Part of a small language model's weights.
Architecture: RMSNorm before each block, rotary positions, biases, untied embeddings.
Training: a variant of Adam for these matrices, 7212 steps.
MLP neurons of a small language model. Each row is named by its layer, matrix (down: output weights) and neuron, and shows model dimensions 314-441. Each number is 200 + 40 x the weight over its row's rms, rounded and kept within 0 to 999. A neuron's up and down rows have the sign that makes its largest values positive.
A block is one neuron, or neurons of one layer that tend to fire together. After each block is what it responds to, as a language model described it from the Wikipedia text at the highest values.

L5.down25,222,192,147,219,208,179,113,195,208,203,152,171,275,277,258,130,216,119,183,244,159,193,194,242,110,209,260,168,237,256,240,329,177,154,164,214,209,231,214,225,254,215,155,203,178,160,245,226,155,155,220,188,230,151,179,217,176,132,124,224,189,174,136,241,187,255,224,226,149,146,164,242,214,300,229,178,214,208,153,250,188,295,164,196,194,231,295,180,175,177,223,205,210,204,199,112,279,183,175,213,124,303,186,203,231,154,197,151,104,167,153,213,234,199,168,234,211,209,266,258,208,225,191,185,223,159,214,271
L5.down75,160,194,209,189,197,196,216,220,236,153,220,210,195,241,175,130,143,247,276,165,151,195,210,155,130,216,275,222,268,112,242,220,203,174,200,208,216,264,169,191,160,165,194,256,214,157,213,198,162,193,257,225,256,143,177,258,179,202,226,217,136,186,175,206,244,192,195,167,234,234,193,215,250,182,216,185,256,174,232,286,204,327,210,197,163,191,138,301,201,144,214,163,168,194,207,168,221,184,274,255,209,273,197,120,163,288,221,251,194,208,226,229,251,171,229,248,241,223,227,234,274,254,221,148,234,216,151,172
L5.down209,234,213,238,233,187,207,257,133,272,165,222,230,207,178,240,201,179,168,160,207,119,190,150,209,211,180,220,117,185,229,257,221,227,261,240,313,221,233,182,170,239,291,110,237,212,121,295,223,314,220,277,183,170,188,207,174,255,116,212,181,240,226,211,185,172,192,214,188,167,117,171,127,207,204,261,218,222,197,287,217,149,153,170,205,165,210,209,224,177,233,231,220,242,254,228,177,238,197,218,242,250,249,196,218,224,203,201,269,236,173,266,200,211,174,245,222,244,233,119,206,157,196,201,215,224,166,213,187
L5.down238,197,205,184,220,171,189,230,135,198,202,216,213,218,204,231,224,240,203,243,213,197,153,214,219,154,158,204,169,194,127,181,218,176,176,218,213,164,252,199,233,182,143,204,168,226,197,212,257,207,185,194,271,241,292,253,212,188,226,212,134,223,142,213,170,195,206,195,240,152,170,224,207,250,315,255,117,153,201,207,246,174,225,223,203,243,203,194,267,147,221,162,208,234,140,247,175,170,258,156,183,203,296,200,206,254,229,160,138,164,288,247,175,187,172,162,188,197,193,202,179,186,181,148,176,227,232,193,132
L5.down267,173,162,181,239,103,171,249,237,252,210,168,242,196,123,242,240,191,194,190,178,168,242,174,237,154,192,216,161,144,165,268,210,215,148,285,185,245,201,207,241,213,229,211,212,130,193,183,185,208,199,194,267,231,157,213,234,284,263,163,210,224,189,227,192,195,243,262,238,175,198,171,127,234,200,177,196,104,148,238,213,264,172,242,154,101,159,140,285,237,266,183,154,148,215,187,249,300,155,176,193,145,242,182,190,235,209,148,210,194,212,247,226,195,173,197,238,219,282,250,224,199,161,198,216,204,244,335,211
L5.down281,168,181,238,162,191,221,293,114,243,187,180,232,202,173,183,190,104,165,225,228,64,236,152,229,184,215,228,175,183,147,177,173,225,178,192,259,208,178,166,259,258,191,200,228,141,126,207,146,241,154,207,244,198,129,194,191,170,196,229,216,241,181,145,152,215,234,186,252,156,219,209,159,137,231,182,233,249,226,181,231,156,196,199,172,221,254,206,223,190,184,223,128,221,185,172,184,189,185,209,260,189,269,213,195,205,262,160,197,163,142,137,269,113,162,242,211,273,246,192,186,227,181,250,231,168,295,215,193
L5.down341,213,240,185,272,252,140,185,207,142,189,200,230,227,231,148,203,261,271,187,208,172,212,155,165,220,194,154,87,178,204,163,189,108,223,192,219,166,230,170,214,271,156,191,161,248,231,319,120,262,266,241,209,135,133,213,186,210,235,269,279,209,252,203,223,187,182,198,173,108,123,178,175,183,218,202,219,215,264,207,153,192,215,111,174,214,177,235,217,201,160,287,137,144,216,168,181,253,161,221,136,146,146,189,198,171,216,190,184,241,255,241,157,227,210,121,158,213,173,202,225,213,232,203,247,198,107,208,195
L5.down370,218,186,291,257,122,183,238,225,292,204,196,182,188,259,168,186,204,175,184,96,173,195,173,199,276,250,139,235,189,171,179,184,230,241,173,233,219,271,199,273,187,121,158,226,201,158,194,149,177,253,276,232,228,177,224,203,247,210,190,211,194,192,201,273,253,233,199,202,165,220,253,168,213,179,213,175,137,189,244,179,151,242,164,164,142,240,153,194,206,190,208,226,220,220,192,142,185,149,280,289,216,184,292,252,286,206,179,164,194,173,151,192,173,148,257,229,224,173,152,234,168,222,241,244,254,207,247,185
Description: Split-word fragments. Word pieces of words split into several tokens, either the opening piece (organ, m, n) or the closing suffix (ations, ters, ices), most often in biology and science text, as in organ-ic, m-ice, limit-ations.

L4.down38,158,188,140,167,238,141,160,284,124,215,231,300,149,202,214,170,240,196,191,311,162,275,299,217,178,220,192,110,186,221,306,273,231,149,209,197,156,271,143,137,196,195,175,115,223,222,129,169,233,181,175,173,252,159,146,222,211,201,192,144,258,147,204,225,202,182,205,199,179,202,186,233,258,253,216,128,235,161,178,314,199,163,167,257,178,167,233,155,219,173,199,160,186,196,217,190,237,204,199,205,225,226,181,218,220,244,186,162,223,194,175,265,190,182,149,197,269,130,243,212,285,217,147,171,198,188,198,165
L4.down100,162,202,250,222,146,151,162,163,214,184,294,124,190,272,198,265,259,235,178,155,220,200,209,122,208,153,174,201,176,160,252,193,115,233,181,138,137,162,260,205,133,112,144,267,193,202,248,224,242,214,240,249,228,196,148,150,174,210,241,244,261,235,219,198,162,230,175,186,200,232,142,211,160,196,287,208,202,184,183,225,193,198,171,208,149,170,184,214,144,235,208,170,218,152,228,165,171,252,186,171,241,210,208,193,212,241,273,173,164,161,171,154,289,230,172,247,185,213,236,195,177,188,282,236,184,249,160,252
L4.down111,202,208,249,211,230,213,177,213,219,163,148,189,128,185,210,215,145,211,121,296,226,185,215,182,267,207,220,180,221,157,195,185,256,225,148,201,175,183,228,164,202,141,134,259,171,255,178,114,206,155,114,177,148,132,199,238,148,268,157,192,236,110,174,193,309,81,222,246,201,219,239,206,216,199,146,236,114,152,197,157,235,229,201,180,253,217,244,197,174,199,198,109,212,121,179,156,238,219,196,157,152,226,169,244,210,134,230,135,222,159,276,251,214,272,168,239,190,124,275,157,192,219,124,151,177,281,211,259
L4.down191,235,246,202,196,209,188,147,201,204,230,218,239,188,188,224,277,242,148,183,176,169,201,197,221,174,156,191,172,190,231,234,238,155,197,232,191,199,244,198,152,198,203,219,216,256,193,229,205,217,118,202,175,206,186,198,197,214,198,176,195,261,189,201,207,260,250,217,224,192,163,239,198,193,213,194,193,255,242,195,214,171,160,138,230,224,232,204,207,176,315,257,256,196,185,166,256,225,205,208,143,225,115,127,181,133,166,251,111,162,177,216,179,275,244,205,150,209,209,195,187,211,314,149,278,157,172,198,226
L4.down216,259,208,209,218,216,161,183,160,191,194,221,270,266,269,190,236,245,218,203,161,147,193,210,128,165,230,201,299,205,157,177,227,185,236,218,195,207,155,186,257,199,159,200,208,144,224,197,197,201,214,245,191,278,145,237,197,152,170,288,196,165,218,216,254,183,224,161,164,199,205,187,187,224,222,242,213,223,208,183,129,143,182,124,250,178,167,206,189,161,255,133,191,213,156,222,169,165,166,242,153,175,139,232,284,176,177,207,212,174,224,193,208,197,177,191,186,230,217,263,200,163,221,268,186,256,216,228,163
L4.down289,201,214,254,202,237,112,177,221,158,134,216,203,193,168,155,191,146,165,156,199,172,210,233,215,223,188,227,189,148,190,168,115,135,145,186,211,235,167,163,192,226,138,239,196,178,190,234,145,230,196,248,251,175,126,210,252,180,194,180,172,300,149,195,210,226,146,157,133,257,170,142,194,193,223,180,198,164,139,200,224,243,221,233,160,150,207,198,188,200,270,231,142,194,198,149,150,233,253,207,252,196,87,210,242,144,198,205,233,157,176,161,192,274,215,175,257,215,220,204,286,263,173,154,216,164,153,183,210
L4.down349,139,265,229,200,230,226,205,196,189,226,195,206,237,133,130,219,210,239,236,102,220,195,193,182,187,125,246,264,235,240,292,169,132,183,176,215,232,177,174,188,203,193,173,245,171,206,222,145,138,141,199,269,219,189,148,218,250,165,238,181,194,179,200,259,199,206,205,124,175,204,215,298,218,218,179,153,197,203,253,210,134,228,191,225,217,137,209,226,228,224,277,239,260,206,238,245,180,175,136,241,196,156,143,195,280,213,141,148,181,203,239,150,227,215,225,148,123,188,99,201,212,161,152,205,320,191,149,251
L4.down350,159,204,207,190,181,233,206,201,213,213,230,211,129,260,201,156,208,187,169,263,152,208,187,245,319,225,265,163,181,202,116,219,244,217,238,208,268,242,186,104,208,202,223,151,217,194,149,146,283,177,209,197,219,159,281,209,222,165,276,200,248,197,240,170,294,277,209,189,190,163,174,234,236,219,257,161,193,207,192,158,221,192,127,199,189,213,236,132,198,217,208,183,242,149,169,210,210,269,178,132,188,199,161,164,212,223,199,182,166,196,279,269,183,205,196,129,258,265,184,234,166,242,213,258,162,225,216,188
Description: Mid-name word pieces. Inner word pieces of proper names split into subwords, mostly surnames and place names in lists and tables, such as Walk-er, B-ren-nan, São Paul-o.

L6.down282,222,194,161,241,151,240,196,240,142,224,212,125,140,196,128,155,266,220,218,254,191,113,247,158,163,154,200,124,186,195,256,210,240,191,183,255,161,184,205,251,180,286,180,231,209,226,207,319,228,368,203,211,248,196,249,134,255,110,240,215,240,141,121,218,177,174,238,291,174,210,223,229,176,196,228,198,176,176,129,131,175,292,197,148,173,129,190,155,170,182,206,242,132,236,171,144,254,204,235,214,131,224,220,150,278,171,152,233,308,228,208,212,139,156,188,176,226,208,165,216,154,182,171,245,193,172,135,201
Description: Mid-word subword fragments. Short word pieces inside longer words split into several tokens, mostly names, places and technical terms, e.g. Cal|c|utta, Soc|c|eroos, cephalop|od|s, Ph|ys|icians.

L4.down28,163,239,202,247,206,209,164,167,241,192,244,207,191,182,153,195,187,203,178,111,182,195,189,180,223,142,198,240,189,183,210,204,118,196,186,182,233,207,214,209,235,256,211,250,219,190,170,189,124,148,163,207,259,280,204,212,227,134,191,201,265,193,214,218,195,269,287,158,155,133,235,166,278,189,176,276,161,237,188,260,212,193,157,151,221,224,218,204,264,239,141,157,142,116,182,191,154,207,304,242,179,138,243,230,166,189,184,225,211,124,201,191,196,160,176,283,157,196,163,168,169,260,154,164,135,193,195,244
L4.down118,211,225,148,118,232,184,134,124,197,242,153,180,189,247,229,206,254,194,179,245,161,259,206,246,145,237,270,168,181,188,157,187,207,207,188,200,227,182,172,236,284,200,188,223,232,174,173,313,203,164,179,206,156,153,230,262,249,170,239,211,188,199,252,190,150,302,194,220,160,209,146,212,190,171,204,243,136,205,210,200,124,192,200,215,217,282,230,220,173,216,197,227,132,201,171,122,135,236,188,225,152,267,179,265,221,188,177,238,161,222,199,122,206,177,260,204,202,231,199,170,163,200,245,214,198,144,201,254
L4.down167,229,144,243,233,196,231,204,165,237,156,140,187,232,185,169,198,192,212,168,214,192,180,186,177,167,200,252,158,178,180,204,249,217,200,261,194,255,286,124,228,218,244,207,196,144,152,206,218,204,111,230,248,215,170,196,214,255,149,133,252,286,160,187,218,150,150,221,225,170,189,119,168,227,182,242,224,227,219,188,169,188,168,158,188,154,264,223,300,206,219,241,186,177,222,197,203,241,194,173,228,205,158,201,147,196,185,189,267,194,173,189,225,200,208,193,248,239,176,149,204,171,235,260,251,213,112,220,212
L4.down180,160,217,136,226,190,234,263,208,201,180,215,188,226,170,202,187,193,165,150,215,170,180,179,283,143,139,181,140,158,172,172,211,239,196,245,145,267,237,186,195,186,250,204,144,241,263,195,185,178,214,186,281,185,193,216,192,189,195,165,208,258,157,229,146,141,282,271,226,171,126,176,177,171,174,222,240,278,209,253,209,248,196,223,147,223,205,256,192,189,192,242,268,252,202,204,253,196,143,237,219,214,229,175,277,187,240,188,216,207,238,192,185,215,185,97,232,229,261,121,166,220,233,237,219,173,194,202,175
L4.down281,247,217,261,221,163,252,235,305,226,158,213,181,231,221,221,213,240,260,213,180,187,198,157,281,223,216,201,135,189,262,228,194,248,158,115,161,160,164,200,244,158,182,237,222,212,179,203,247,147,239,188,206,237,167,166,201,225,208,191,227,175,201,189,154,222,219,216,206,167,187,146,241,234,128,226,162,197,146,220,221,242,266,204,169,185,219,215,209,143,211,246,179,238,217,152,153,194,226,226,167,187,213,159,240,150,217,218,202,250,217,151,160,196,198,205,192,150,130,243,259,266,275,200,233,198,194,174,207
L4.down347,208,213,247,153,140,185,231,252,267,236,189,184,216,103,235,204,210,214,183,179,233,207,175,144,212,230,260,211,214,241,157,132,166,208,163,170,198,233,142,201,165,156,224,165,153,181,183,207,197,237,169,275,183,134,251,185,238,225,92,114,155,235,134,228,225,207,271,140,159,193,184,127,213,183,145,285,168,140,150,238,198,189,200,215,216,225,209,119,216,212,271,136,240,144,200,226,152,235,177,234,231,157,176,122,118,169,182,253,219,269,260,188,202,248,182,130,167,127,183,203,256,191,202,158,157,161,255,163
L4.down371,227,203,286,202,171,212,298,204,309,286,237,191,175,157,269,178,169,175,176,266,176,284,262,247,165,226,200,163,220,221,220,169,169,220,248,217,234,183,154,218,214,164,197,188,146,199,229,120,101,263,159,182,162,183,197,211,201,140,141,250,262,218,198,237,213,265,224,115,261,242,190,206,209,123,206,227,225,282,178,159,178,227,197,237,126,243,169,169,230,228,274,159,192,185,226,272,210,269,213,286,176,163,181,176,188,182,199,167,183,298,231,218,191,170,255,167,210,175,173,174,229,242,214,215,178,239,121,246
L4.down436,237,244,144,277,191,236,213,113,192,199,296,217,251,235,245,212,185,212,188,180,200,257,257,235,194,176,287,221,252,212,237,224,251,174,200,157,181,216,175,151,267,193,152,219,129,249,133,136,158,168,163,161,171,261,195,241,194,202,196,182,159,156,155,215,200,260,228,158,196,115,207,153,175,208,195,138,227,213,112,227,242,157,230,189,214,132,217,194,270,198,207,217,190,125,194,212,186,229,127,155,241,251,195,189,266,247,156,200,167,174,236,171,218,170,194,139,185,252,203,175,161,203,181,145,237,207,217,199
Description: Mid-word fragment tokens. Opening or middle pieces of words split into several tokens, where the rest of the word is predictable, e.g. trans(fer), d·iam(eter), d·ol(phins), am(ount).

L4.down17,292,241,175,243,227,235,215,210,175,108,223,180,187,201,288,174,203,153,198,192,223,213,196,158,167,203,172,203,184,260,249,190,200,193,172,231,248,165,242,183,211,207,184,196,262,233,202,230,140,178,259,255,218,255,164,230,278,134,197,229,162,160,241,205,152,189,186,243,225,160,194,233,210,263,200,217,167,182,185,238,180,240,263,230,262,150,190,230,186,244,175,213,242,144,199,195,209,218,256,205,179,241,231,153,188,218,161,164,228,270,169,226,107,204,236,212,204,200,90,166,229,205,170,172,235,183,167,194
L4.down36,185,195,133,219,186,169,59,252,253,127,191,221,228,153,157,134,228,180,119,201,211,207,233,188,178,191,274,217,197,165,192,157,201,195,168,261,196,136,225,192,199,172,155,222,221,121,183,217,252,179,156,180,212,206,191,197,150,221,149,154,252,233,244,184,227,236,274,200,161,265,260,228,289,144,198,203,247,101,208,237,253,166,210,222,231,249,111,162,196,222,178,155,155,178,232,209,205,206,210,141,234,259,186,308,156,188,202,208,245,162,247,213,261,119,134,308,189,272,183,147,214,206,210,179,201,240,218,231
L4.down77,208,203,254,176,244,139,154,170,185,146,161,232,155,207,219,213,215,204,174,249,247,145,193,153,190,219,210,187,209,246,241,262,160,188,143,154,246,220,137,247,199,170,187,196,247,222,214,159,257,202,199,148,203,250,209,170,215,137,217,198,204,241,283,174,212,228,165,163,132,237,178,246,179,136,223,310,228,171,272,225,203,211,188,154,200,167,164,196,222,173,130,184,157,191,153,211,203,206,187,223,161,110,218,190,155,212,169,141,164,206,175,226,171,236,167,166,299,263,207,167,218,183,111,197,265,124,182,134
L4.down89,293,242,208,165,233,197,241,203,259,205,124,176,219,241,265,244,170,142,128,275,225,188,129,270,186,290,260,230,200,218,202,229,153,200,167,194,240,215,250,201,160,257,182,217,175,131,228,227,151,124,223,269,226,158,236,176,258,166,181,247,217,174,243,141,220,185,191,202,203,281,122,255,153,180,250,208,233,203,317,272,238,248,306,267,240,294,208,193,255,198,212,215,143,257,205,250,273,170,216,159,203,251,214,286,192,210,225,187,225,215,152,195,122,229,203,140,284,216,227,216,136,259,142,246,254,172,183,218
L4.down138,175,238,120,192,182,121,222,237,142,218,196,178,155,256,210,267,185,161,183,176,182,185,90,186,233,250,144,244,205,203,203,180,229,176,184,223,157,217,188,149,188,212,236,208,182,263,260,224,150,178,150,163,152,171,204,199,176,185,268,118,212,148,243,253,242,178,140,106,199,223,213,265,154,152,208,230,192,208,268,231,219,193,221,210,151,183,191,160,217,204,164,257,240,169,146,152,125,262,207,222,175,302,191,243,209,207,189,217,194,157,186,226,215,224,248,236,239,159,253,188,179,238,157,167,243,204,234,248
L4.down205,185,208,170,137,270,193,208,144,148,202,177,159,121,209,196,194,155,228,169,286,200,253,174,260,242,164,194,197,191,200,204,250,290,162,208,169,177,157,135,215,241,175,171,140,341,148,199,174,128,139,214,204,167,173,157,136,246,209,230,142,203,195,222,219,193,168,185,218,125,121,213,224,273,116,152,224,209,210,246,155,241,227,223,250,185,284,197,164,234,185,178,198,205,208,220,164,199,134,252,172,203,216,197,207,221,222,197,158,198,215,193,129,167,225,153,170,224,214,96,180,158,191,188,254,242,242,161,269
L4.down293,109,142,83,212,215,224,219,222,148,194,210,204,225,221,175,143,206,191,151,242,161,200,183,232,328,164,193,166,207,207,146,189,238,308,238,189,247,226,167,179,245,184,151,204,251,231,172,213,144,260,187,265,174,195,262,175,181,150,175,196,183,249,219,212,260,164,246,181,230,180,161,202,291,221,230,223,257,191,148,181,201,111,192,215,173,208,186,184,245,224,205,237,190,264,276,197,293,205,224,220,122,296,200,257,198,162,244,215,177,224,197,280,223,229,167,227,99,230,223,195,210,288,185,181,279,210,325,239
L4.down422,88,203,38,216,237,195,205,209,155,203,212,261,197,179,215,212,218,176,165,209,164,169,226,240,234,200,233,232,184,240,268,181,215,218,252,207,211,197,182,153,208,234,217,270,128,202,123,226,155,182,142,167,188,182,308,234,170,236,226,96,223,193,240,204,252,235,206,175,180,173,227,113,201,226,226,190,141,230,215,207,201,230,127,168,205,196,200,178,239,240,236,227,236,163,228,257,187,175,209,160,218,220,212,161,200,192,157,171,163,107,130,216,224,206,238,166,186,258,194,221,202,171,223,156,206,199,215,242
Description: Year final digits. Final digit or piece of a year in narrative dates, especially after "In", as in "In 1931", "in 2005", "1962–74".

L5.down13,198,220,209,212,245,159,268,141,162,226,262,215,112,146,203,163,231,194,216,199,209,263,194,192,238,192,217,216,212,245,248,187,187,181,219,196,202,236,172,146,155,229,172,248,189,195,204,209,143,204,249,253,235,189,176,203,209,268,192,168,183,156,173,154,236,219,215,161,199,139,193,120,176,149,133,186,199,243,228,179,128,259,216,179,178,173,165,167,205,201,283,233,188,223,215,247,194,231,253,191,238,144,168,258,187,243,241,174,183,185,233,189,220,285,229,173,149,236,174,247,229,168,145,195,138,207,206,216
L5.down77,227,223,102,167,215,244,206,205,176,222,231,208,141,250,225,175,211,191,156,214,212,124,214,213,140,210,163,208,172,202,233,265,212,237,211,152,217,126,197,228,198,193,152,241,221,216,192,246,222,141,214,191,189,217,232,135,312,234,225,238,193,201,243,236,215,126,141,130,184,219,185,252,161,191,203,167,210,249,163,233,220,197,176,279,307,299,251,183,162,212,164,214,184,177,193,166,245,206,204,256,179,301,244,215,198,209,235,175,194,189,206,304,171,212,178,211,253,239,137,218,218,236,266,141,213,197,159,196
L5.down103,188,119,200,202,259,214,208,183,76,191,220,233,182,176,215,177,288,214,195,206,199,260,187,213,228,178,238,188,143,153,249,205,195,277,189,147,264,155,231,297,218,163,222,247,251,194,232,229,249,163,206,216,208,115,157,203,140,247,178,243,207,227,177,260,228,251,138,156,187,227,196,236,172,97,201,212,187,232,229,145,212,183,146,199,166,158,119,291,200,161,213,224,240,241,235,190,187,158,229,216,195,191,148,286,166,137,153,182,204,263,172,223,139,235,170,114,229,240,342,219,197,236,225,220,202,282,174,234
L5.down222,213,204,205,232,228,185,147,234,252,207,207,143,247,208,249,263,221,87,173,257,206,94,156,229,179,191,250,285,140,209,232,165,206,230,205,253,208,152,132,177,200,163,151,185,151,144,185,179,204,190,165,156,124,204,187,162,259,240,205,161,167,208,199,265,179,245,229,176,209,216,188,206,187,223,223,197,212,169,162,244,211,196,197,285,224,277,231,253,190,194,237,234,163,108,157,217,260,152,234,140,206,190,228,219,196,166,194,231,207,146,167,224,243,138,224,241,181,230,229,184,127,199,173,105,247,238,217,212
L5.down266,258,188,289,270,147,163,232,210,242,120,226,234,172,214,167,151,225,195,163,230,249,227,219,196,149,227,169,181,228,230,220,235,200,156,258,213,133,250,160,201,168,203,212,176,198,190,174,205,201,207,203,164,250,201,243,172,218,188,141,277,196,140,246,187,248,222,57,199,272,182,139,233,262,159,202,202,221,186,169,170,215,179,243,194,110,194,212,214,209,163,172,234,229,313,212,292,179,246,228,187,176,131,210,220,243,178,151,115,173,172,220,254,143,220,231,172,191,224,153,190,201,215,231,237,153,174,239,239
L5.down312,163,129,196,193,194,219,252,208,146,195,282,197,140,224,223,252,219,186,147,211,154,251,171,71,203,188,196,155,173,184,178,274,135,211,233,195,165,257,201,210,183,218,263,237,174,218,162,260,220,222,233,175,255,208,124,222,175,226,168,153,132,223,235,194,264,142,187,231,162,191,214,184,196,123,232,234,176,269,232,175,143,133,246,223,135,190,178,192,163,193,222,214,200,180,203,239,255,206,203,175,223,106,261,117,186,215,151,190,227,181,268,182,210,226,223,203,143,198,218,237,254,182,194,168,171,171,216,188
L5.down329,252,195,158,170,153,189,178,211,214,214,186,272,167,255,233,176,213,200,188,238,151,256,219,201,212,215,264,193,131,209,199,245,148,228,151,161,168,246,164,241,168,178,207,213,212,223,211,240,168,232,190,163,205,201,232,200,260,215,169,190,301,268,246,215,202,162,256,232,96,231,196,137,179,211,202,246,190,139,152,236,221,209,107,165,203,291,210,131,156,227,285,201,214,205,207,199,99,140,261,184,197,244,187,151,231,95,215,168,156,221,250,148,247,202,135,211,188,86,194,160,315,151,215,224,132,151,192,202
L5.down409,164,211,193,220,190,206,149,185,196,247,226,187,188,240,161,217,175,188,102,164,205,131,150,95,229,168,332,214,122,220,209,197,216,234,156,244,210,148,240,183,187,157,239,224,214,199,212,314,212,193,203,207,222,243,154,217,248,201,193,191,158,227,190,163,212,216,179,256,161,251,213,178,183,160,286,265,236,213,188,194,183,197,174,233,253,239,214,192,130,195,137,232,161,165,236,229,258,167,300,149,170,239,161,140,179,201,173,238,254,173,234,178,209,285,139,197,155,140,158,245,107,196,220,206,230,183,251,235
Description: Years in dates. The final token of a year in a date, especially after sentence-opening In, a month, or a day, e.g. In 1922, October 10, 2016, mid-1980s.